config.toml
num_hidden_layers = 16
intermediate_size = 1024
init_std_up = 0.0312
optimizer = "ademamix"
weight_decay = 0.17
lr_head = 0.00476
schedule = "wsd"
final_lr_fraction = 0.05
max_seq_len = 512
train_tokens = 595200000
MLP neurons of a small language model. Each row is named by its layer, matrix (down: output weights) and neuron, and shows model dimensions 144-239. Each number is 500 + 25 x the weight over its row's rms, rounded and kept within 0 to 999. Numbers have three digits each.
A block is one neuron, or neurons of one layer that tend to fire together. After each block is what it responds to, as a language model described it from the Wikipedia text at the highest values.

L7.down15:465515530520491498479525500504509500471490517482558459484550493501498502522514499485475535541506487543490513508523532462513505525546462521491486508487511479480483499493497513499512495501513508541522485548440552500551442504484486485524461484489497493516524531461532500495508530466466482506
L7.down156:531460493488529517536498516495544492500495477538540457494510489505487520487499518505557462446476496516509518501423473498506461513521516521501480512482525511490500508520519505511506500537510540498478464515492499510504486527473453462522531515428509466497483473459482506480492446482519514485
L7.down206:478474504490513500481510518489474448538501458550477510472465523522521489480532483545485522492461511473487484459504476512511500510448495489498513471486504507478496537520491454489467451452516487511525510495506486477465524478516483518503480507447531504504511518506506504521468552520502509467
L7.down220:496518484492479495514509506468479508506508526523486503489513492516494501487476511525475520492487483498478546516486511451503513470493508497476515487478496475457531513496492477547503479512494470532469513497516530482491527502555531524446514492535485450482509507513472466509484478504507528518
L7.down413:543450526517507480516487559529515508494483470484490490486454508474505517529502517483525476494431491519536500490497484478468483497483514548505487492481499489504532519468503514496538517522549489557471494476511473496520499515430497499507501448462511505500469518504499522529479474509498486502
L7.down666:541498525523519476492497495456516515546515499530485507483500514458541514476463526503436505494499562473459544464501476506498463497475481485493454525480493497479541529456474480509454521511524538520557479542505493507503479497510511507509504513459497469495524485469481440500482476495508486491
L7.down836:517474505488510507552480478507490497523519521513506465501526515516473442537521527494498488512434550498508498475517461452497485544491516521477451485495460495500574463466492498489515486512520525476492480481498486525536478511505479491513498480503511465492460506497508510484497482516519532478
L7.down860:526470492503516445515506491497514493482478466500496497476499503486503504501500519489519468502432501501493462535466492488501505474528460539477492503528506471499471572477501514490491502474525471519491488453482508501518459478466435507449480517497496536523521512525532520520522526507481505461
Pronouns (he, she, it, they, his, this) opening an embedded or subordinate clause after that, when, comma, or but, as in "claims that she", "announced it".

L10.down30:492501500519500571498516497534499523498504494531526510523486465463500485466462459529488450511486527541529464531500450468462529459509433494511471535462547487470494514507514539516512517502440502512497525518502511528469519482516489507514471518487497476494466502513522492554481486485519478485
L10.down86:486515513501489483499521538549483484540531480486493483500509493460486501469473499450477455490515477516553495530541467464457484558476501506486486488522483552504450512487481429483497453506480497499486528516500521520516484498501483493493488516490494487501455538497515546479477521460494511463
L10.down280:501494529512481495471507496514490449480484504537517543532498546503509493448523423475475528477473529515512478511479494502487479527502498514496501507471494529457491458504517513463543519545476467506505494529522509488499494486496508490421507510534542497541508516470539527508461523483498516518
L10.down315:501487464497533513498504506526461524490479550505492498546491492515506470492506482536492507462486486493476530477519514503483521487488493473517482521520513526481492497522535474496512512509492519491476497558444522473531512487483520523500459436532506551540485505508465534545487543537491501497
L10.down543:491483498517493490454465511507484520514489500491482494483504477540482490518456509545528458519516501511497522546535505510490518503482516516507525511499475477532470490526516551484518524452498482477508492528501521494501471533482489483489518520473482468477501497509503477498502447444491518490
L10.down689:519503501515517465535476521537470509550509448529497501500549469499491484463466454498519509463508526487499488495482536526500535472479492470521474550485486513478517511499520494503533498470492479490528497510468524506484434519493507498462522521532492511491501455508491494509533498470527508491
L10.down920:479537487451504491511552544552524480513554445494488482481491502521538519506494493498476498452516510484500488512487474486505544491522509473484478485525519491524448485520498481477486510517486483525474504520480529510480508489501492495499471470508504491467468503518511481534499538482485536437
L10.down998:502488498525512545527504482514446471463542521517510452523477496521514500501496514508508509477482481498474533488511487488545470491501495484533498450544477500512459470470483517532511496493457446473487498501487513517532454533484463494483472477495459489497470522508497511531504491531506522515
Short word pieces right after a brief opening chunk of a split word, often names, e.g. Bra|d|ford, Wi|t|ch, bo|ar, Po|mp|idou.

L7.down197:478507524475503489488502515509476522497510483486471484493495505517497524527467482494471504534418480466511462531484539459504535517440460461470486534500501476528473505555562530508487497511520501470547538480477523524512494505499462542525543473504500486540504509510491522522464520502501510522
L7.down343:498469548475488526531478539516478481457511516527476531520493499513507510499485522505514508518516495430478506525464467477567519493475532505490480488533504516478456483553495511488514486488493511497474486482475478541514489540507507521517534449492470489502518474498523549535448487482473519513
L7.down426:483476482488496538526519520495512503525483454482448540535499485487475487508504486548501530474486492489474488464527484499481536509518490538498492503465540509501534488515532507533561503488516530493463500487428512503500498514477477489493535544532499497548476544487506495499498461500520524451
L7.down550:476469490479511513521508521483516518534471484462490518495496515524519450497529523507504509468475509535470497469512496483526534526479508485552469507510492467452500490521514519478496495497528528472497528503478527521524512519518463493480505528545506543520515464484503530533508504505536511491
L7.down651:488453512470462505506490446486500495527506531484480501510505525517498513478490487487483513460602497479498510466520504500497509509456485485512519499514529502496500455523498494516516504489495497508516501462510524511494500498458519544497505529318516502529507534512510493522508503512521500494
L7.down662:514504510480510511489507516528489529484512536505460474534471517501493493462525528539487470471514457460448500543524525509502482465454478477481451514519517515486466559527466523496483481539492488437467468501459508479500522521517495497523526502491479503488470528475493524524526471506520509525
L7.down669:479443455519520519523493468502516463529506489525503542463505506480502536476518515503509516470450503503491520510542481503526506510504490482480505458459487520564460479501513492529501506496464477470547517529472534538499433531536525479527514462447499517480475530532487503475502507506467501491
L7.down710:486509534495504486517474495501518508471466523513505462486530505524471467494509499483479515542522555483502512482515535471546552472499506497505494496507486489484509504480488484534522488494518539469473558468485512509473521492473471489467553514478543511526533482507505472519512485487469515443
Structural punctuation in infobox and table markup: line-initial dashes, colons after field names (Time zone:, Phylum:), pipes, parentheses, some mid-word pieces.

L7.down282:519498502474445511539515490506442516460494521469514489503461502505475501477518488488487539453507490457527524490447506511474510524514478495461508524492450535496541514530516503516483491521493485505437501469514516499489495535501453500474512535524518496514546526475482552512499517515545502504
L7.down317:487538496503532525490456529520459515501504496503581482489500498476480515501486497499494477494544507496506511516500525530549531472483537509517530534523501501492509525524502519499525495482485504485487537494484483527470499525557520529501498489468463486513535539521514490512491484508461520503
L7.down345:488513522473480518490533532477551516477519495526498502456500468485500519549486503485531522515490531476501456479512501507491534478487506484510456509504513474547506505529501511467538497526474486536501483520508516513502546462495469495495460501510478475511519496498468507515504456505510502509
L7.down376:474482489515495513510462507504467488524491505554493429517485482519504466441510502531497497466503529487450539523475521447525492468506445483523501506489553511545483525503482542459476498516507549513512527500524454510500494508511490491520526503483486501477517512522540466537494524486500522491
L7.down394:495455533500528480511468521507551538541507479521465502467493482531480482486520531482529490525443497505454488486511506507475468474466438540503479504505498471512496548515513443493519510514499538484467510487484521494507481473498511502505491477517523434496505502563502485496515496485509487472
L7.down477:521509470469528464493507518495465506530508473504588455479520491497505502529466495525507465503560487513502508551473486474466508519517533494493508505490480497476463524490483485467479514519450472437505539488511517487496508542515537512505477498451483478463523487521513498488557520466494487518
L7.down733:522470471474506479517466487487508519525518500517468453474475466536539479516482513455532515505461500513496488508492513527526485502539494481524423545491479499496476526530499517491445521515528495474496513497562473490472519512502462526532523471502502506540496480504488491471525548438497478490
L7.down870:480497483550512483504512506534426498511497481523534504519531491497499506474446520512482483527568516497524471504497492483462515501539480534476526477499517503529493498475485501448530490554495486473513494544514490478532519486512520535491479472387468502527519488521533515510487490477490488496
Infinitive "to" and modals right after a decision, obligation or intention verb, as in decided to, forced to, would, can.

L10.down172:513484514541509490468489489469517496487459554503505460515547511526538485527562487478562490499415504511526486509497504492482496525489537452548538479538501473512507493470488480488500480516463477515535470518486510493506498459474526476498548538546526445506483517501528515495506469555492522506
L10.down526:552513518521482457506528519494531492485485498530521500476477495490501509475467517502462521510567544479498483464478530496484480494483486492447528439517461461524511488509485562449511476516502515516495487477494494501481478461495465468481497494504508535495528550523490498539545577462481505496
L10.down597:523532487490553489519499566483505495525533475525476503447510507516472501502517521540520490498520500523496522495495488462520505510523525503490466506554535503527493467483525502485474564498485404521512504498531474513502509509486483451465497479485538524512473469514494502467477487499471502518
L10.down638:521510456522488485530511514485467480479510492481524491495495473513481508462485479538489469487505435489452451517531493506501515499513487478499495510498498478502510492525494528513459503508458487540455534517528504496494501511564447486533524480462588513479521494511490485542517496476487480517
L10.down756:514466446526488468526489489497513466557475459491511450458498461497504533503504476468512474462509507504554530523490482464526487506439527489508502500525508506466492524503543479514509516516503506507512527493510446512544518495520484508501510496461503516465467494445524490493488508500491502497
L10.down762:531490523458483508531485472522552505478460498521527446487486485513464460506503519490521483495449470513508495495535496521524522504458499483554482507489503497472522483477513528511494487511500475516497530476510510528455542460537518496510552496524479515488530544507461502486506501511513504512
L10.down869:515459507504495509517488478483517457536520526488492543496466531536499480460530490495577493449503514477489502496490498474477526535481478572498466511489474473458528520494538530498420512524486490514461514514537500477500498523436502498526495517538509470472480498487500503490531506528518565482
L10.down1013:515498491488474532499480492480520511445503506523539509483525480454491468484509468520500484471468502500488479489485527503500517430485516488453474529466498528469505503486551515544519512540528451500489485534531490500472546539483508511505544498445504539470489488504459492499542563511492474493
Last subword piece that completes a split first name before a surname in lists and biographies, e.g. Ernes-t, Jean-Claud-e, Ral-ph; also some split place names like Nassa-u.

L13.down409:524478497527511522509516535551493512484510447493521487526504478489521515493492489526523492530484495456499504488530529521448487508464480459530492502499506521503541516498513483511484507501524509426520500509488414503476536526505511550521518491463500492515500495491510478494498506493495477509
Mostly function words that lead into a following verb or -ing form, such as to, was, while plotting, starts taking, from being; also mid-name pieces like St., initial V, Korean-name hyphens.

L7.down22:499483504495529498514509495513515474507490485508493499544505473556470483513479524440461493517498470546480506530481462497480441495486517458512470502514551494517491480570511502494522514508486471475501510512507469510500490487479481458500468573496480486528472517489520493499487497462505536482
L7.down226:508522538504459479473493507500515500495532506473462498495505481504511489473459507524531477442518525521505499484516483491502513515498492541517472523524474514525537482486493507501492509482460511466513497488510512500535497518498520470480485517522521458500480465536490477520521519482483470499
L7.down510:546474476490476456494503510456479494485501489508490478484483485502516520527531476516506503473456520515464511507486503498470498533519509525500424479486482524474512485524515503518495513517494516528497515451459494514485493462499518532475505496470532467445503486539501492519519543546499494476
L7.down538:487542503487491482491512530495503472545528451448501474537519475525480498450493479499500485522465553512511444488488504520449500546459501459508492514520504501461493527514525545481466545498464469520552502470498503528526516477518433509482452519500501506469492482488441512493501499494492517517
L7.down556:505478505523497524488527483488564513515497490536466481519509472545526444498497531513545490475467485489520499520531504496444511455474479462523480533541488469496499516487479470486457498525500502452541513493509496538472542506485483516528491468494487544510499542550511514522543532475490482480
L7.down602:470510483498463532519501520483493456507513512463556469486496465480548495503524526512474526472529485537520478517572510511517504514455488490512544466463501500498493459462515489501446456510478514476491498498490482502513502446517513483481507494516529492487538503468521519507474483499481505528
L7.down926:507541509554472487522500501498493491528527471488483469510531487495516523523497526457544543529524546524473521507467526514488522485476511515471493569482466530485460506504530449511416514516492506453501506475517521453473539475472466488494514498458503468466527492495482487515473552486495454503
L7.down1015:487494548529478512496496492505456493527531497514492497489513519496504463472509507486513533516462539538490489491485497537471483457521471501512457529515485510482495523455459499511472500501456479513480502525515509512512502451468554490491518503530476431474476481511430491514532512516492515475
Final word pieces that complete country names or demonyms in lists and tables, e.g. Belgi-an, Monteneg-ro, Namibi-a; also some " of".

L13.down88:459505512518524463495478531508502488586483497537472522498489519518482512509490482479515505474437483526498503495533514479521493525507542500501459445509470499509497486497481452516513528478507501520536521423466505477469496516470507532524508505438532484475493497498530475499522488527535531467
Place names, nationality adjectives, ordinals and numbers used as the first word of a multiword name or phrase, often after "the", as in the Vietnam (War), the Cuba(n Missile Crisis), 17th (Communist Party Congress).

L13.down230:478497507498542512478478522486501487502495497517492497490479542506459521500519490538507549480453496466466492506488479482503494442517466488537513485540535502482502502514481484507498526463476559516542484504533542462532524535502520508548549506512495505513474518494505428505511490506497495462
Second or middle word pieces right after a short opening piece, often in names and table rows, e.g. co-pro|du|ced, So|f|ia, Go|me|z.

L10.down36:501531496506498489473540483476523534509485508506511499493499480526468476471501523514530520517475489505478542471491510537535504507531444524492500462529517540498510473532498511500502472511483521485515516538521482479499507476528497491487499487464507508512470520504550494507545538485513514502
L10.down107:511530456477513498493496499467523487486523454502514516548503455481505460506466480482503508473541520563500518486486497479509465454529578503539508449508493509513463510475503490501509506484495560501505465493539489506472491503515461489535536532461506517527478518477519470486459509451493472464
L10.down383:498467469498548522464484463518483512505507480507496476494478531539536464522514491488540494502471537509513520489484507457527474511500484494505472472525527536497504538504495507494522549530521497470537480472499496483451480520500484516529479555497518500506498536505533454534538495498506498507
L10.down470:503501495512510466508524514519505470497474512540454505487441496508535464512500478513527539479498498474507498526513500539488509467534477492544493499563501488452506459469555486531497523544519468496498533439490471524530505449449474491526515428454495477522506498511529471502531485544484523482
L10.down475:513490527502447499504462480480523499500492481472466462513520487499514540499501508474536529503535491483468509482484500478542488507541482496497512468524492486456518554543502535486492563449502498499494506459483524496516519523453514488481507529385521515509501539487511482481523507540507501504
L10.down608:455520471481516484511479519529459513480540492480506496489499498468517492524524540565519501506489534501485516527468535518505510530496499532480500508508493478482548506505455500498502533486519500517479498468474490480481495513495489447494494472452436519484467513454497482540525479496492498527
L10.down844:513494545480549527503514456536501491488506524512510464538473479470522459523519490509502453462464533495435525468509515488524532458503474489492492524557505535520527471465485501490463519482500486525503519496496524510497500526486511486508539487505471504515520517495535472516526520524489513490
L10.down924:495513499511494490501503468536522508501515496513448481450516500509478488511537517512492484489438494522469488489487519508504489477549512504491494479497458502479526495508541474514512511493496471521520476495503519502522502535490461524481514464361520558484459515488490514446501489505479492494
The possessive apostrophe after a noun or name (saint's, Nur al-Din's) and possessive pronouns his, her, its, their before a noun.

L7.down50:485478505519534529462498519477480517527469483480483486454490509499502501468506444497447492504548516521562539508527499498505535540505487520511542489477500482498485517510523461534491467546496490473491476471476468550480518494505488500500496533527534472515511493482506531500537485481516493480
L7.down341:516475466516515517546500542535518536480489516494488499539516497500462504514485514558496482512531475533501478526485490470498465461451491496511486524525470529518479458507486502522523525500477530517491500540483482525475484539503494442514500451485502461493511475521450472481489544476514510477
L7.down396:525481496503600473510528520480486522505495479485514504496508524507485514457493521517492502505501493531483515511481501476473538497499497479524490478512531505503420464488517447485515514459517520477482524487472490522516529549511509473515487484525498490498474437548490505500501529514518520515
L7.down431:492516496523565524477487522497465479501496498521535489503527462519516513430485494474498449542504553490504515489547482479485524490490501487472495494487510507490519474489534523479528476479515447473498523438499464509507522460525499501499468491486532500447484458479429538502514519484475489506
L7.down561:535487486502473488502465485515516529488509509458473480519479505495496487487499473574482475508536494517503498522473504471507485488502487515541499446485488526464494498490490480530511529508489514487497471526493476505468490509478510481485518528485484499533477471517480510499477498496510469495
L7.down725:472526492529466506500541547489503509455503454520489456503486507500480505507436462469550495530474497494483484512475549537503480500490523510458502531517471528510459530479542447491498527533494461478488543524451474480496467488488471508492505492490529515522484530462514449534496493468500513546
L7.down905:495533446480522512527452518532518496528527482484534496496549540488473464521478541549497502524479512531476500514435500455470519496520569523506472535543535520539471518487544492478495516485504484494518529509468442457477533517502500505527498461390486537468459456467478503494472472500519519493
L7.down1002:482518476487469498513508513503469498492476495516500472493443478506489530516542500500482517522492505517507467511490473541480522497511571501470465482461497478543513494463491505508538509550479508491511495532498487479504487488509534498530482473432504476549506510512490467437506481491521489507
Prepositions and conjunctions (in, by, as, after, while) that follow a short noun phrase or sentence start, as in "Railway station in", "1926 film by", "Actor as Role".

L10.down32:467563467522536504535509485525516498514504484488518471508481479501473519502513495481484471559537513509535492516479525493473496510519481528468469494516522475499504498517511474485501493528495487457476529525506486457511481504485502478480550533417481471540490481543471516497490511498511510503
L10.down443:527501488509456534540489468508493471511494521508508542482523497459519450500528485488500507512409512544517498480460484477480561505452524525499489466463519513496533550508500515514534499495485433491482494506513502511491487457475472531536518499519472509468513526471471523523531506470528520503
L10.down539:555507493473490498501517524466519479495506474516501521488503546464513513492538498477510517518463483506492490492491495469485519504520473477506513511517541497510473491505502496506531517488508486516454536534514494476487474546487481508505491482505487462490509524500547488484511491465525484562
L10.down588:490490518505504434510507499546504493499518529495463494517522458505553562508526527529521490488483493499537484480478509475510488492474498522551503456495526507453491496490532499496491557510493474504481452511453524557548481462513512471510531488496494510475488470516461485482491477538517454464
L10.down705:534532497525477452548505538536489517557502518475472464475499537489476487519465526518518467513477479494515486494523521487497485488512522517475481497498534497488539509489495462510464514503499537472520444521545534517482512512460527535521544499483497494504491476464511483515514551496507477465
L10.down715:466470514529500484515498504475492499512501507529485490493489485492489521531536480546460523503508489485539498525532498498478538503528510502511505534512543530529475530530502507474482462498562537456492488484488552490482469536495502499493511495518518523472502494494489461494521509516451532477
L10.down896:486507500499525514503542445538495529464460503453497535489542494515502486540479490491505528486463501535521462502481496532545476490484526449492533487515530502540505535473491453521497497480537462489482503476531495476487509530490505499469487513470485477482451485496462521516468506495446489474
L10.down930:527490494516509532499508478500480486541497532474448501498461483521472487539536498497431500493511463481491503512520495464508477500501473523497470530562470462472461468491493486475498518524521504478508492549490486513500510519494505519548506479531485516532505447459505483537498464481485495497
Fires inside Wikipedia infoboxes, tables and headings on structural tokens: the "(" before timezone abbreviations like CEST, list dashes, table pipes, "=" of headings, and mid-word pieces in table cells.

L10.down8:513508526525504468487492469458538493484449509539509509509519506481540512446457501474499483509495492450498516498515487484532532496452501500510547487455506461520451489493486469537515487531500468509460510499484515484504479507482467524503486491478498530474494479490448543506465503523482540505
L10.down532:475503509489513468493499502502521543529483477510491488489524537508525489470487482530492498511467498502470493518482508513514476471499530499471467481521481501491491563473497487473487477526466525476499484470493465487519493513510540520472507548507450485438497474545495529525471493479510506444
L10.down735:513490511545533510497490499463534469451500502509522519504516525533473471497502491494500445484433515501519481504522505467457483481488462517490507504527515543498458525519483448482440506522467461489482522543509487492539475550513494479532511508503551536491544491477493504484475486515524464469
L10.down782:514546544475493500454490526548478470464513490515512485462488518484468539524497518492532526523547488517546530496495500525465480513494490471483486508506521460470486519521505472517529511525448498505512456517517463482455491528509504491529536497461483493492485541529500456478504530514501538512
L10.down785:524508529484526495516532518483495480488481509515523526519510520444514491492523483542541513514546488520509514488512510485478499506502504485506480497509508494498521465517534495518527502467485503489511502506471510513484493525438496481476476525323489518487508512520502446507497491473483475543
L10.down788:526472499506523512519508493487520469470493493482491493518428463481507474486461470490494540527433488485511474498479505473495447503481528526498537466493467442477486498526482490504533509486460493464498530496492454498469503544490463477516474459447525493494531468522468483494519516509469507470
L10.down932:479524501474492504503479494517491497478535519473451495534536452490475486429512489487487471514522519493467513496472501520552522499493487544488473487467517456493508471513523538518508500502500484469504505520468486497514464472478481529545470521477483537482511488474544518445531505503524504556
L10.down1023:494486528540498540453496473529488490551496472473515522502543498520483503520522494438531494496513512481508473537523507487483535535495521525444500486419497471509508498498502494515493504476506558483496477496485527518480519470506487457518512519496526523482498506532504508472475493523509521474
Fires on " in" and " at", rarely " for", as prepositions or word-start pieces: in 1854, at a time, in(juries), at(mosphere).

L13.down94:495504491535490485482503555500473482525524471478510506493512504508528492505494527481508488538537483521471502514507552545501520501492494512464518506524508522485572529504529504531541468533482486478482556493481502477517534494461477471471533516459493534470460518478546509490539508513478492473
Subject pronouns opening a clause (he, He, It) before verbs like was or has, plus first fragments of split words (ag-gressively, e-arning, Le-arning).

L7.down77:511488506523482511499515468509522484525550501503483493526495441558498500489520492496525498510448544455472501498488520528489495487498487517514465476515496460459484474500507480517482528496518514493457436464503447495500461503503470445546458491493529524505508490514506534499549513518519475473
L7.down93:509506489484504516540454510513531516484514489488506497508481476532468517478465478517507529512467493414497520488473472484474466491460511477508488501517458522485531467538517496493503510496487493451516458494496464499534476490506501447477531474495546539452514500519528476495540474513490516495
L7.down139:486498478509505503524492462471546490509516479526503481493457496490524515470477511506511543485496486524529511503536508483504512450496543492508552499477516468518511534458512540533473500474484517456471550477527499520477522531484530482478521491493442508535469504503481469489515527496487518510
L7.down207:467548517539500458516481520502504486525551497494524458526509499507453495508461470546481529513593496488492499495472456472515480520494477463487496466528467481485501517504511486484482519510503527443520459480502503467481506501521489460477474451439471486478495510509504485517525528492479511494
L7.down353:481491488512479492521464472502504481487542481500510517497527492495502490492568495488454477497460577486514522486469497508505507511505547481440480457474497494472500512496479521498480473489478520489522471491511513528474514523491491523489485491545462502483529438489492503525512500492513488448
L7.down407:511519490484501553508506501493507475490491505485485483532504493491483545501496470514500536527541480518511488443505501491485487487509484519494476476492488468484497467526514515539521480489485530473529458500511487480511529508462499495510536531468532509472511488504476473480487478462523503517
L7.down912:502542473492521510530502557490458522491510517502509469493512527548478463512513470518470484513526500490474454495470513484494526522430496502499504511447511508463484489516516507506513473521539498432504479504494499485509519520506513510510514487467531488546488493510503485519513499526477497498
L7.down941:446479486516465473497501499461516486484517515472482529462513509516488533533527503519478509474507491504529502547509542509545503511503491478466459475489477499512501444523481495463499551498552535538492503491486487491537551494489494482477523496520531500532480479460501518485491502507470498485
Hyphens joining parts of multi-part names (Rieux-Volvestre, Landau-Lifshitz, Chiang Kai-shek), plus commas and "of" before place names (County, Pennsylvania; town of Gela).

L13.down828:504533530502528529541504477497498499499448503508513516492499492479480499536491503518480481453386503504476475494503461487464528460426498535544493487473492530490455515512524533520507524510493482471496485463534507513547548500502462503501503518496476515489511525516479483499518538494522484496
Table-opening | right after a section heading (charts, filmography, stage results), and later pieces of names or formulaic phrases, such as Kagawa Pre-fecture, Prahova County, Nannetje Ni-elen.

L10.down29:476527495501513508517517511500511496554514506502496513500486490457525552507572495468513528509546509503543468490533454489490531501465490512498493497494505508511504488459497540522477507510484481471537525505487522513507505518539502432473523510525525505517503450509472487494498481517524481475
L10.down148:535477481550461494495526478497463456491519505481525486497503491494486516484564507495503501483436554537492513521480485505501513537567494511515502514480540494505520525514509507548507523484462483549493504521482495456491477487496449541467517514500530496450524458521532454505483514497485514429
L10.down250:520462474461522572492518520519441503512512485530523468461485488504538500471543541525509495529486548481478507501504516553490518504478501477539522511502517492462478501473513488529504540503516512501512563510492473472501476518483501485474532515468494500475506511483531447446494453467521536507
L10.down281:526489474452472547515476521535490493533506471508523501473509522497515522443497500531495447512483473499492483540474493490491503510503503523532472507472468448439482509481532531499510493494476508482512507478479480477526470484458570482484515499494480506477463487522538495497522518516489479555
L10.down358:523525493502512517499468526485505484485491469496491482540548494500497514495513489527471488502517499529473449479513515496513511513534477507535494520447517537481469460484524517508505491516525479476523521454478544499479477510470515494448534531535449493457527449528526460466489512515526493485
L10.down615:522507511504469502492497518484534485533516450508494488503502492473456534526507496478494542517457507481494491494497491513527495484494491509457451511449486526541500470507475506464496505537496476530522542518433524498493488529493506532482538474516494450540470506498508466508448503533496535538
L10.down623:508496553501524540485479506462498510493521492513512474533468531545515478527517539532523477498511502477442485453489529488505497507482512455517524496488512534509553489453537517467497532494493453503500506492509517487534502463493515475491475515448531454570500480453465528501465502473542515512
L10.down846:471523441522475520469493490500500542505516477439486529502499492515491491545519522499486464480483542517511477511486510468493520488485477514522495511533496490507488523497505542505490508499471488460477484518486525531503541503487519481483541527528484516482514484488460501489491530453511528497
Hyphens joining compound modifiers (south-eastern, strut-braced, Debian-based) and "the" after "in" before a place or period (in the Southern District).

L10.down19:501492511509468506491543485523507482508528500509494513466531495507502506477455480543462479512457513503514498485474497519507499511487468531515467535470567495500511536491495465477518464522491478477463508536497453502534511528533490508475509472511520572498549543547519470493465537491509499503
L10.down154:508502512487512512490461522518502473526490470497527514454504511491483452499472493540526500496478481516501522491479511541531514515517509506499456496530494521474475535557515473525490495515495522423484498500464513470527494508499500541488506561500497510499460482510554502466479489468523475469
L10.down218:457477507524500531485510509483459493504418527498472463473537506494513526490483488545503482444486495532515515495515481459483478537475495521519471502507539493484484500473471504517515497505483501526525455428493486544497544510531497495565517505522497522519491470488508459533507510538564499489
L10.down398:505555496486523512473528488473498486512495521493468499502522489469502496424484518546452502504528490461540504521522520547491470463523485526498482508450475499506519507505515507502496525487531517516486513480472492483483494509483504499498510524483483469518497486531545481521468510492482436537
L10.down550:467500489488481504498545471467488524531454457467509499506522484454537520530474497489504511536538493533512502516506487487509434478504500556538470456510540490469497490503527468487483527496510510487519481538473483536501494506510472444510489502433524469496494503535510468517520485530494462467
L10.down784:470478535444477548509499487506526499520508500475559508509449482506525514540472511508550487491479537492546468524500466482467485541508513500471448464484482439510512530496495478496516483475554485472506520547510493477456491490499503488490515494461482515502504519496467503475551506497507465478
L10.down836:492462509525521477484536515513531526477473509520519512499488521508469483487501525497536512463562490502512495485448471513505511493499522495525470469474573496546476481516512514496466492496508515510489465549497512456526539499513481480535506498493508537472486540545522479498467493462485511487
L10.down915:527517528521523475562482573508509465485487508489536509483524523542482484513505481500497500509521479505532541506526515501508495483500496482477483509473476484520523500572506505496497453507558490504438474517507478531476535480509515465488471542529478492456486509533470500504478513487488491518
The infinitive marker "to" (sometimes modals like would, can, could) right after verbs of deciding, allowing or requiring, before a base verb: decided to, allows to, urged her to.

L7.down143:447467500507488525488478467512493487509527493497470481505462503533492494534552487477480503481472500461501488519489514469523488482545471488553510487500490519486500469517517500482494497520447482521509531512530520526516487499455442461537484467508530532525496505504458527526500479514488501517
L7.down146:495532496524533513508560527510511545523487496507536470529452494490459498506477489479494517519501474493500518484482474507553512461471477465518450504491471532506514535472482498423454493523511530472494503498482507452557541524529509462492544496508523542503482512472522482494463459526474466509
L7.down295:469504475498484484489531475509507512474492444469478456524454470509498481561485542497482493513459526503515464513503566470504487526493492471533465506464512498475487449457472512485533509496447507464521509473474475470511553541483534494503500495519503465518527504495482514487475473511483481517
L7.down490:532488483513490494522501535544543520500514487498535511538541511462475498525529522537505469496446510554468488533476455485519501498535515498499525500509514468515472575520491477508530482507461487511519449496468500542499493493479493467530523466502486473516516489508505458518481479464464532502
L7.down603:494459466541510459529471479506532526531518514498517493527531523492520525506512500496459502480541558476476577506453457466516481508498492482503497498473512512493519449482503539496460506517485495494508505536475469474504497532508536509490511491512526501492507456507489481478477490471533524482
L7.down606:482523477485505510505487495505508505508535485508480503485486464510480433522464471517514477500477473516526506478500498465497506480491481533533486516481492509511549525473508543509459492555529475504482519512492512495463538484523496486465495490520515450505512479532521525502522536507477521485
L7.down687:503540496555495503483469523511485497518495510513509504470502498510486517528481453511486517513545488472519522491511457514508512502492485488472529460515508520501508513515489507521487491473527492461502486470507517497518439496513500459514510537514483451512498504482545477480480506464492445530
L7.down1000:503504506441545515513478524519518469441473499482572443537497428527497530483497473526510482528497488550486497500548487491499510539512532459529495446555481514498491468503509497496478517498551471517481503475526498534481506465513504498500494489534521497484514503486505513513523503462488507505
Middle subword pieces of words split into tokens, mostly names in tables and lists (Fe-ma-le, Jür-gen, Ray-mond), plus minute marks like 30'.

L13.down737:499491540449465522448475514500511511525508533501568499537521502515517509516429521526506506461459523490444506502499503469518502515497513489523499514464464467483491502524489527452479466537469506466499474502499480497478482514477501551497503469546493502506518516520524521477496527475544489505
Punctuation in infobox and table data, such as the ( before CEST or a ) in climate tables, plus first fragments of split words like gra(bbed), ang(rily), sol(ve).